{
  "norm_eps": 1e-06,
  "rope_fraction": 1.0,
  "parallel_block": false,
  "init_std_up": 0.0158,
  "doc_mask": true
}
MLP neurons of a small language model. Each row is named by its layer, matrix (gate and up: input weights) and neuron, and shows model dimensions 613-708. Each number is 200 + 30 x the weight over its row's rms, rounded and kept within 0 to 999. A neuron's up and down rows have the sign that makes its largest values positive.
After each neuron's rows is what it responds to, as a language model described it from the Wikipedia text at the highest values.

L3.gate959,224,181,189,168,209,212,204,193,175,164,178,221,243,191,116,209,214,251,175,192,223,199,210,218,211,219,201,232,240,179,167,181,226,224,232,165,223,196,188,129,222,162,214,214,170,210,219,162,157,204,180,150,192,200,232,221,174,196,176,192,172,182,215,183,266,212,195,164,217,258,188,207,234,214,217,185,211,233,171,203,255,214,190,214,167,189,176,194,184,198,238,162,221,193,183,218
L3.up959,177,198,209,194,243,194,192,130,183,193,179,196,235,213,169,204,190,209,165,174,227,168,153,231,210,200,181,186,247,211,203,197,250,191,198,215,205,174,193,160,175,221,255,242,218,197,179,210,162,227,164,197,213,201,224,204,139,179,197,198,178,208,187,175,192,220,202,194,204,279,177,154,178,226,211,190,232,204,214,193,218,276,200,188,193,200,209,206,182,230,216,206,174,271,199,164
Tokens inside association-football career text and stats tables, mostly separators or connecting words right after club or season names, e.g. "Cardiff City: 2012–13;", "West Ham United |", "loaned to".

L2.gate1370,178,152,175,210,206,260,228,180,137,203,200,242,181,195,206,178,222,192,199,218,236,216,232,232,213,182,233,161,226,229,185,214,244,193,201,221,227,287,180,226,216,237,204,224,160,187,215,271,192,170,200,213,188,171,211,247,238,170,209,168,134,218,173,207,179,178,191,186,190,184,164,240,198,198,172,180,188,171,174,199,241,192,212,208,161,172,207,212,192,244,185,221,211,206,227,221
L2.up1370,204,215,188,229,201,159,198,191,160,161,267,180,152,176,163,208,169,205,195,184,204,225,175,146,215,215,224,224,171,159,184,214,210,252,206,141,191,156,195,232,158,202,155,222,213,189,161,239,153,205,139,207,186,210,184,215,177,188,187,192,228,197,244,199,217,178,109,172,164,181,199,229,218,243,153,243,199,214,258,185,133,188,227,229,249,199,179,204,252,221,191,179,222,217,195,172
Quantifier words that begin a clause and point back to a group just named, such as Both, All, most, one, many; also auxiliaries like had, did.

L2.gate1077,146,197,216,179,175,219,167,193,196,212,192,256,240,199,262,247,207,174,206,207,217,171,178,203,200,191,184,170,255,242,238,234,232,188,231,197,194,159,130,227,231,200,192,184,233,216,175,250,251,182,220,202,204,188,185,217,211,187,203,248,165,240,174,183,192,184,222,199,216,149,185,205,107,219,191,232,185,223,206,221,224,207,242,180,148,156,218,213,229,253,184,205,207,213,233,234
L2.up1077,195,200,185,170,206,198,174,227,206,215,191,180,208,207,199,211,168,191,196,217,254,188,235,172,180,213,194,157,238,160,210,135,204,131,209,193,161,211,131,257,215,204,220,171,240,219,222,227,197,156,180,194,209,202,192,249,202,241,207,210,249,212,189,125,183,160,195,170,181,159,236,285,229,197,167,229,231,185,192,138,218,171,197,210,203,246,174,235,175,207,226,226,169,236,188,213
Tokens inside proper names and table cells in sports pages, especially football club names and statistics rows, such as United, Cultural, Cardiff.

L3.gate1210,183,203,212,199,212,241,151,197,171,197,225,171,193,206,200,179,214,213,210,213,116,252,178,193,149,240,242,252,177,246,180,225,215,188,187,226,226,205,227,197,211,233,165,184,178,154,204,206,184,194,206,148,157,199,216,182,243,183,219,216,186,218,201,172,210,194,157,186,214,145,223,178,154,173,171,239,204,212,177,205,198,195,217,187,207,190,165,263,159,228,224,231,189,190,204,201
L3.up1210,209,204,182,235,208,214,111,172,176,211,180,200,187,184,226,195,193,209,212,231,203,161,147,183,199,183,135,187,263,141,156,164,203,203,185,256,203,205,217,249,159,163,217,221,219,177,163,191,221,184,203,178,259,214,227,202,202,157,227,172,236,201,171,197,147,201,201,213,186,231,200,238,207,213,237,241,165,177,224,189,151,230,257,217,207,204,210,236,194,160,191,207,180,215,235,245
Final pieces of multi-token words, mostly first names before a surname (Harri-et, Jennif-er), plus closing quotes or parentheses before table pipes.

L2.gate1515,147,225,208,177,147,206,235,180,201,227,157,218,174,215,171,208,203,202,200,184,160,143,181,218,170,220,241,170,241,223,161,207,244,186,207,201,99,151,213,186,235,190,138,176,177,223,168,226,164,147,193,209,195,150,178,244,225,181,205,198,190,216,206,194,189,192,195,203,192,215,236,202,239,201,168,211,219,140,178,210,235,182,161,224,195,180,173,245,215,209,264,245,120,206,206,216
L2.up1515,221,212,285,151,198,179,166,181,200,196,201,207,168,220,219,216,189,237,193,213,236,153,188,236,212,185,239,170,174,234,258,235,252,214,211,227,191,194,170,223,207,211,205,198,219,151,224,221,201,187,206,164,181,192,225,192,190,137,216,226,180,248,133,217,224,211,231,188,161,211,249,220,217,200,198,162,178,232,185,225,214,226,219,179,187,196,187,200,161,207,205,191,208,200,173,151
Words and word pieces inside wiki tables, lists and headings, often a cell's first word after a pipe, such as Party, Canadian, Ann; weaker on mid-word pieces in prose (mobil-ized, acc-essed).

L4.gate1913,161,234,204,195,244,226,202,188,212,180,194,204,156,162,211,239,148,229,250,174,270,204,178,168,155,267,188,208,232,244,194,214,139,251,174,189,214,158,219,207,215,175,183,189,181,211,189,178,222,213,200,228,208,164,226,210,190,141,212,263,222,193,203,188,213,239,200,196,204,209,182,186,239,176,159,167,177,195,200,213,236,218,180,205,177,161,226,183,212,221,232,177,219,220,148,195
L4.up1913,168,223,213,235,206,233,134,237,216,141,192,225,186,161,210,177,209,168,181,153,253,210,210,179,171,189,192,236,188,213,212,140,195,240,188,198,234,203,219,193,180,168,156,217,209,266,248,206,152,201,216,217,169,194,214,206,177,232,218,212,143,190,235,188,149,187,197,203,189,240,236,216,197,174,199,241,153,175,159,206,200,225,184,191,188,196,155,166,234,169,257,232,217,300,191,197
Separators and unit tokens right after a number in stat tables and infoboxes, such as "| ", "; ", "/ ", "kg ", "km ".

L4.gate2352,277,184,184,242,188,193,190,229,169,187,223,199,148,201,162,195,245,222,208,193,189,181,260,173,168,231,267,154,153,165,223,173,228,195,174,160,175,168,181,173,216,208,203,247,212,214,219,213,189,236,203,254,189,181,215,212,192,175,229,175,206,140,253,217,184,153,172,214,233,185,226,161,237,268,233,215,207,184,197,202,156,183,227,291,228,185,252,262,171,198,186,182,180,188,155,220
L4.up2352,196,176,199,198,145,234,228,236,175,224,163,163,201,161,160,209,176,242,210,231,219,198,192,167,228,246,211,210,176,147,178,164,167,214,200,163,168,199,187,199,210,197,295,225,183,292,178,177,154,163,207,217,241,193,203,241,202,228,151,183,176,174,235,197,259,192,180,157,209,225,211,160,205,235,208,191,191,198,187,187,209,193,160,207,289,208,202,179,167,188,167,160,167,198,169,221
Final or later pieces of country, state and city names, especially in sports tables and biographies, such as Ecu-ador, Costa R-ica, Hung-ary; occasionally word endings like inj-ury.

L2.gate1854,148,219,231,206,199,144,234,179,194,181,214,236,204,234,202,213,230,147,183,197,159,213,192,190,153,177,209,134,175,233,188,209,233,214,173,189,160,179,236,229,191,196,146,188,186,169,166,200,188,229,186,228,190,228,190,167,190,229,194,194,181,163,175,225,139,214,156,201,227,205,201,181,231,253,213,169,189,187,185,230,177,180,216,174,202,218,217,209,174,261,222,210,216,148,261,203
L2.up1854,190,205,149,241,245,166,241,149,176,169,207,244,236,199,195,216,148,211,227,190,165,236,273,223,165,155,192,176,239,132,224,200,235,259,247,228,180,206,209,216,167,252,129,217,261,119,169,214,166,161,195,189,246,208,195,202,166,185,272,227,244,205,178,176,202,189,245,218,184,211,200,227,216,182,178,152,185,184,185,213,179,188,201,208,217,221,195,197,238,219,208,183,174,233,176,170
Tokens that strongly predict what follows: the first word of official names (Public Works, Federal Emergency, National People's), age in "the age of", and word-starting fragments like clim, exhib, bir.

L3.gate1700,206,172,222,234,252,212,206,191,201,232,200,174,224,260,163,133,180,249,201,175,205,224,222,255,166,199,188,191,219,213,151,158,167,228,202,210,213,226,245,199,227,171,206,212,208,189,130,212,205,213,199,215,235,190,174,239,185,205,174,226,228,243,215,194,155,195,215,185,187,197,203,185,193,221,199,231,245,222,159,153,185,211,218,188,145,173,199,185,215,200,222,188,195,160,186,218
L3.up1700,179,183,216,170,226,194,200,161,226,246,146,155,225,251,203,207,234,226,177,172,204,235,200,198,162,232,188,180,212,272,177,228,160,230,223,169,202,194,226,219,206,217,153,239,194,183,221,238,182,190,234,198,231,201,207,190,224,184,185,236,256,239,176,191,241,193,234,182,286,201,211,180,227,153,174,200,248,197,213,212,217,171,183,232,196,196,212,172,172,182,226,232,221,237,206,184
Word pieces inside proper names, mostly people's names in lists and tables, such as Ro-th-man, Mc-Laurin, Hea-ther, Debb-ie.

L3.gate286,177,161,223,236,184,163,217,193,218,217,182,192,191,225,199,160,196,221,213,168,178,174,165,228,174,222,245,194,180,188,196,199,216,217,202,200,186,174,203,162,167,231,195,220,191,214,212,184,204,198,231,189,213,193,208,201,145,180,211,201,219,215,159,136,206,217,194,200,184,195,224,144,139,207,216,159,178,186,215,188,195,207,210,176,198,152,146,218,216,205,146,168,156,167,179,248
L3.up286,195,212,170,198,212,211,170,251,245,153,183,182,193,173,195,198,233,186,244,184,209,162,228,216,191,173,190,177,191,269,214,211,264,170,187,208,201,206,210,185,185,219,146,161,246,225,239,249,176,170,189,186,197,179,199,227,178,172,195,221,261,128,158,143,213,199,247,210,214,189,222,179,244,185,198,222,193,188,187,207,212,232,202,266,229,228,237,206,204,194,196,165,225,230,186,185
Early word-piece fragments inside proper names, mostly French, Spanish or Czech, such as Lou, Bou, Mé and the accented á in Dvořák; weaker hits are the final 2 in years like 2012.

L4.gate1155,191,234,197,184,164,171,193,232,228,186,176,223,218,132,212,204,217,205,207,143,132,211,190,218,195,174,206,183,207,199,190,243,204,187,152,170,231,231,176,177,174,229,202,186,224,229,217,289,210,214,180,223,165,225,166,175,196,169,174,194,179,217,167,230,271,188,187,165,203,202,195,145,216,292,150,235,150,206,165,107,250,247,251,193,204,171,191,158,190,263,180,190,233,196,233,151
L4.up1155,184,231,171,188,205,205,186,184,166,221,182,208,225,238,209,164,230,201,217,174,135,213,171,153,187,176,199,204,172,230,206,233,181,217,178,178,246,178,291,267,253,206,131,198,186,181,194,228,225,211,209,233,178,181,202,220,249,220,219,246,187,172,213,180,194,213,150,163,168,200,197,197,264,179,190,170,207,221,209,145,219,208,196,240,228,207,201,205,201,273,159,158,213,227,215,214
Short opening word pieces that begin a longer word split into subtokens, especially "di" as in di-minutive, di-agonal, di-aries, car-di-ac, also Com-edy and bre-thren.

L2.gate1872,230,259,200,193,179,210,205,236,240,164,184,193,159,150,220,192,200,169,182,200,215,214,202,193,189,243,153,238,216,193,159,203,200,191,238,190,191,210,170,206,188,154,156,200,169,191,246,193,182,198,186,193,269,185,153,187,210,219,221,178,203,244,173,262,211,187,271,235,186,278,178,243,174,254,221,233,194,243,216,125,205,176,176,225,197,209,232,214,193,218,216,180,197,191,140,241
L2.up1872,196,204,228,182,212,193,201,236,243,229,185,256,182,215,170,166,177,239,204,213,194,199,200,211,188,204,180,186,203,205,220,198,204,222,173,249,204,219,264,202,204,186,202,213,236,169,223,174,184,218,208,188,223,221,221,271,243,212,210,186,181,173,184,170,223,224,170,209,232,141,224,229,210,258,218,178,189,197,176,172,215,186,157,116,211,197,225,166,238,215,214,215,218,234,177,146
Mostly the first word of a line after a heading or table, such as Note, Key or Colour key; also "most" before "of" and "Justice" after Chief or Department of.

L2.gate1374,163,245,217,208,208,236,135,194,224,195,154,202,220,204,232,192,171,185,253,158,139,233,216,171,199,221,190,203,209,194,230,212,162,181,246,140,179,186,243,190,208,166,203,181,189,246,188,194,152,243,181,140,179,189,240,200,186,184,177,221,184,196,223,212,227,250,200,220,133,201,196,246,181,130,162,190,208,173,196,173,172,248,256,157,164,217,211,187,213,233,169,239,244,256,188,234
L2.up1374,195,258,212,168,192,155,174,205,188,199,197,208,195,169,173,221,175,216,211,196,220,231,187,157,171,195,195,140,206,209,228,211,187,212,147,169,211,186,236,202,174,214,193,196,197,157,172,206,233,199,171,218,181,232,231,191,182,209,189,249,200,249,183,214,160,198,240,247,193,235,250,240,172,173,208,206,222,216,185,155,207,237,222,231,203,231,214,193,195,240,195,161,178,207,234,213
Line breaks ending an item in a bulleted list, infobox, or table, so the next line starts with "- " or "| ", e.g. cast lists, year-by-year winners.

L4.gate126,200,220,168,198,194,146,181,187,156,255,196,222,230,209,213,215,186,229,181,173,172,170,152,171,207,188,207,181,251,208,178,189,203,249,195,251,284,165,213,160,158,203,167,186,190,160,247,204,153,192,223,184,256,160,163,199,208,226,178,181,198,187,208,247,169,202,191,237,180,152,230,211,171,197,203,245,199,244,214,233,208,225,186,201,259,171,153,235,249,188,154,156,169,182,190,197
L4.up126,237,197,215,188,199,164,218,175,192,191,181,224,253,183,200,232,182,178,182,144,244,237,193,190,174,224,180,209,189,253,164,203,214,268,211,218,185,190,227,197,244,164,178,183,208,216,200,226,222,226,186,211,190,195,220,228,231,250,153,215,282,196,120,211,232,216,168,174,173,215,200,182,215,187,195,174,154,160,250,180,198,159,231,263,220,250,168,213,261,179,158,181,151,199,202,193
Word-piece fragments, often vowel clusters like u, we, aw, gu, qu, inside names and foreign words (McGuire, Asharq Al-Awsat, Raquel), plus separators in tables or lists.

L3.gate369,241,202,179,192,209,181,136,167,177,179,223,215,217,176,225,236,177,207,263,188,163,194,152,199,184,252,207,222,238,201,205,211,197,220,199,255,213,210,220,255,247,187,181,215,224,186,204,208,168,195,256,185,235,211,237,187,173,190,145,182,210,213,216,206,160,186,203,178,173,191,239,195,188,167,227,169,204,238,223,189,149,201,203,181,201,218,218,180,184,181,201,228,254,244,186,199
L3.up369,227,252,227,209,214,234,207,246,178,191,194,239,218,214,178,201,191,215,223,160,189,227,186,127,136,231,235,235,195,268,203,212,207,206,212,185,170,180,221,216,217,137,206,188,170,173,182,165,125,209,192,197,251,256,191,180,189,177,204,171,219,180,221,169,198,166,206,165,188,205,188,240,220,170,221,163,185,229,220,204,248,235,152,181,204,219,203,191,179,181,260,156,174,273,208,177
Word-final pieces that complete a split proper name, mostly personal names in tables, cast lists and credits, such as U-ri, Tul-ly, Larys-a, Tbilis-i.

L2.gate668,176,120,189,148,164,194,162,179,169,203,237,189,163,165,187,223,208,249,171,199,175,217,190,201,213,254,165,258,178,247,204,202,246,218,161,229,203,206,232,156,199,227,229,217,184,144,223,258,202,236,224,227,246,181,244,209,160,149,217,226,212,239,181,208,246,220,211,148,226,173,177,217,178,215,179,207,224,203,237,173,188,213,245,191,212,196,223,184,168,213,229,175,194,190,197,245
L2.up668,234,209,192,224,234,195,169,242,183,199,294,234,167,229,205,190,208,177,260,174,227,238,175,219,168,237,247,216,224,205,216,218,220,229,195,184,181,189,204,214,223,204,234,199,218,168,155,190,223,221,187,215,196,130,185,254,216,162,182,171,244,248,170,212,206,226,203,133,236,198,215,175,238,194,190,171,195,255,213,224,230,183,237,175,167,258,189,174,160,182,159,156,208,209,138,214
Middle or final subword pieces inside proper names split into several tokens, often in tables or lists, e.g. Mavil, Crowder, Cartwright.

L4.gate1159,237,250,225,191,196,219,178,231,135,208,218,170,195,178,185,203,167,180,197,199,180,164,251,233,226,138,216,229,215,158,212,179,194,204,212,224,172,212,190,173,204,196,203,215,181,111,192,177,128,200,204,229,202,202,180,175,173,162,246,218,193,188,213,220,227,177,143,207,204,178,202,199,212,239,173,165,202,204,191,212,172,209,160,227,183,252,178,175,174,165,153,197,235,215,221,250
L4.up1159,193,218,191,168,189,161,208,176,168,200,168,237,201,191,186,179,227,215,216,175,232,190,159,233,203,181,262,150,167,204,263,230,178,159,189,210,187,173,201,183,228,228,175,178,201,216,203,191,183,192,245,208,207,221,214,172,198,233,257,214,242,179,245,229,179,177,139,200,232,198,257,202,194,194,208,117,171,209,206,196,128,229,198,200,199,255,148,207,201,211,244,189,260,142,240,176
Mainly "age" in "at the age of", plus tokens whose continuation is nearly fixed: "a number of", "as well", "Pitts|burgh", "Si|ber|ia".

L2.gate358,186,202,233,161,255,289,247,128,204,162,216,239,212,218,225,189,203,274,194,170,225,198,208,203,194,167,199,212,231,217,209,202,241,198,242,170,146,175,164,253,161,187,178,161,225,221,198,190,180,292,214,177,239,255,203,201,232,234,200,200,178,233,232,174,202,167,170,199,200,194,183,161,213,179,221,221,159,184,210,215,185,184,209,118,239,223,135,193,186,121,176,161,223,167,158,222
L2.up358,203,162,190,252,217,181,217,138,211,178,214,171,231,165,273,192,163,229,211,209,261,180,196,252,193,223,168,169,208,172,229,147,202,169,226,182,200,182,238,209,208,196,193,209,190,128,177,219,204,208,164,219,181,225,206,185,224,177,239,147,188,229,179,206,165,232,147,251,159,207,150,206,167,179,218,178,155,218,242,187,165,171,203,202,155,235,216,185,231,130,241,158,216,178,231,198
Final pieces of proper names split into several tokens, mostly person or place names, such as Morris-ey, Clin-ton, Les-lie, Meluh-ha.

L2.gate200,190,172,184,197,256,181,202,227,220,181,180,189,187,175,181,199,208,223,153,123,229,229,212,172,233,228,211,182,209,172,178,182,245,260,175,228,249,189,150,193,158,242,200,173,224,212,206,163,186,225,233,193,160,236,246,203,228,265,167,180,185,214,236,187,191,187,230,238,219,181,190,237,223,148,144,206,238,249,179,211,164,169,140,161,238,125,144,221,173,188,210,228,211,176,198,211
L2.up200,204,266,220,202,204,184,231,217,195,191,187,227,209,194,185,235,202,223,182,165,234,247,178,227,184,224,157,178,219,211,223,230,200,234,162,192,209,175,202,240,190,206,220,179,208,212,204,210,189,190,207,252,149,174,210,218,185,201,176,253,243,190,212,161,272,196,201,232,197,203,152,227,168,175,183,199,230,218,216,168,187,237,227,185,255,143,147,150,223,222,238,187,205,206,210,203
Opening or middle word pieces that clearly need a continuation, mostly names in tables and lists (Lou-ie, Bou-levard, sh-opp-ing, Sn-ow), plus partial numbers such as 20.

L3.gate948,208,209,168,229,189,217,141,157,163,206,178,177,195,116,187,215,205,243,222,223,217,189,215,221,239,233,237,210,246,197,224,186,178,230,152,229,169,246,219,185,213,146,173,172,254,206,121,153,222,218,178,234,166,226,158,184,235,145,208,213,181,217,233,195,216,231,219,252,195,238,218,205,214,161,206,206,215,213,236,213,205,219,222,228,199,182,213,177,179,259,183,173,221,228,189,206
L3.up948,206,183,192,225,169,195,148,186,171,185,180,173,167,244,193,247,193,194,216,124,177,253,167,194,216,238,203,204,219,268,260,192,166,180,229,248,212,235,217,256,228,204,201,158,139,247,118,207,192,224,200,233,207,175,176,206,170,167,194,196,182,257,198,155,201,180,211,192,156,218,251,201,190,178,214,170,176,238,200,210,185,217,175,240,158,212,157,135,198,225,200,141,206,157,182,179
Newline tokens that end a table row, list item or infobox header, right before the next "| " row or "- " item, e.g. chart tables, track lists, gene-data boxes.

L3.gate2001,216,164,107,204,199,183,193,234,229,168,200,221,220,152,227,195,208,189,194,211,235,201,162,241,169,182,243,180,223,221,209,217,170,180,149,197,166,139,227,239,176,236,217,232,168,132,226,240,184,232,192,243,235,247,236,197,143,187,179,220,177,234,153,245,186,226,176,203,212,214,247,184,196,185,212,225,224,196,178,218,203,206,134,194,223,210,210,224,204,259,197,178,178,201,179,220
L3.up2001,246,164,216,225,225,198,176,227,231,188,250,234,200,189,208,224,219,205,158,188,187,160,171,200,247,177,175,168,203,254,138,201,161,233,227,165,236,207,135,247,217,184,189,176,231,202,208,207,174,190,183,176,217,227,175,228,153,199,182,230,206,211,229,188,188,204,186,194,195,216,197,137,171,230,200,266,215,221,185,203,192,217,201,186,223,163,208,197,185,231,184,229,205,210,181,212
Quantity words opening a noun phrase, such as most, some, two, plus bare numerals in table cells, e.g. "most papers", "some foundations", "| 2 |".

L3.gate504,208,172,176,199,201,238,181,202,138,207,216,224,174,229,242,208,196,188,213,248,199,232,254,185,181,209,181,171,200,211,224,185,225,167,199,235,169,206,210,206,187,237,248,213,226,212,233,169,161,191,198,216,170,278,188,256,171,193,252,215,222,160,186,185,216,232,153,210,183,211,224,160,170,229,149,191,236,180,156,197,165,217,168,163,193,272,142,180,216,208,248,191,165,191,171,168
L3.up504,224,226,215,214,162,216,232,193,183,191,197,209,200,192,217,205,188,174,196,210,192,224,271,195,188,180,232,153,162,195,193,177,185,203,122,240,221,191,161,253,161,244,193,212,214,244,226,196,212,186,192,210,201,228,192,204,175,250,257,249,214,214,175,235,194,221,187,187,199,176,228,163,221,215,110,205,265,221,205,257,212,231,167,180,195,254,149,172,212,218,231,207,212,154,166,232
Tokens directly before an expected numeral, such as chart "number"/"No." (peaked at number 43), "age of" (90), "$", or a time colon.

L3.gate1327,205,218,171,199,186,219,220,201,185,190,207,218,250,241,223,216,194,185,206,208,159,125,208,212,263,200,206,225,185,173,244,174,163,199,250,157,243,120,194,198,159,214,244,161,226,175,166,163,179,167,224,245,191,180,207,151,243,198,193,217,202,181,247,213,218,176,148,210,198,194,183,185,126,244,187,163,218,209,231,231,189,218,163,220,197,116,215,155,204,291,180,243,220,211,148,218
L3.up1327,202,210,223,221,209,229,204,185,204,173,186,196,172,157,234,209,270,262,205,223,184,208,172,171,223,280,234,222,218,204,207,185,172,201,175,216,207,188,120,216,254,243,217,199,145,196,232,161,189,202,177,169,242,246,126,162,224,182,185,230,125,210,167,206,193,154,196,213,184,223,157,208,225,232,214,193,228,227,223,207,176,180,194,176,196,264,216,173,166,214,206,169,225,200,187,201
Opening or middle pieces of words split into several tokens, often di/Di, where the word continues, e.g. Direc(tors), kil-omet(res), Sen-eg(al), Di(ploma).

L4.gate1712,235,200,240,210,177,210,200,217,169,229,246,220,203,199,195,191,153,151,240,215,167,212,170,174,211,212,192,175,177,181,165,219,232,197,211,190,219,211,213,211,211,189,175,172,132,226,200,188,202,253,221,207,186,242,226,200,241,228,178,166,177,206,226,225,174,199,188,185,213,233,203,261,144,196,204,217,216,230,241,241,230,204,169,178,214,237,200,200,245,199,180,150,141,161,208,196
L4.up1712,280,173,217,233,211,186,242,212,219,188,203,212,202,240,215,176,207,253,231,225,168,238,222,167,168,255,218,264,255,189,177,221,240,215,229,229,213,230,155,200,180,205,213,209,182,164,236,174,243,178,233,130,193,194,220,192,210,247,235,116,186,208,241,208,222,198,145,189,166,204,178,225,206,172,135,222,195,190,205,223,246,234,199,221,180,232,200,198,201,173,166,178,180,191,205,245
Last fragment of a multi-piece surname ending a full person name, before a table bar, bracket, dash or verb, e.g. Tur-ner, Kenn-edy, Aqu-ino.

L2.gate560,241,212,216,218,188,218,199,189,208,177,201,206,237,176,125,219,229,217,179,170,201,189,206,176,217,243,209,175,192,161,190,189,253,189,224,239,204,230,163,205,197,216,221,122,189,249,117,173,207,190,268,226,235,223,276,179,237,247,224,156,245,187,192,177,187,211,203,180,202,168,171,193,179,213,195,179,190,185,190,199,176,258,194,247,225,205,218,176,224,184,178,186,224,199,189,180
L2.up560,222,227,189,219,179,231,187,212,248,226,153,182,272,208,202,193,201,188,174,189,187,216,225,207,164,185,240,171,207,194,179,145,228,230,216,200,201,160,197,200,172,164,230,210,191,202,144,205,207,220,222,172,235,271,292,123,236,202,196,189,211,232,179,225,206,229,202,210,181,191,170,185,235,226,257,202,174,168,205,174,222,233,228,190,208,211,261,180,194,194,188,219,224,238,265,222
Short opening pieces of split words, mostly capitalized proper names and place names, such as Si in Siamese, Siberia, Sioux, plus Di, An, Bo.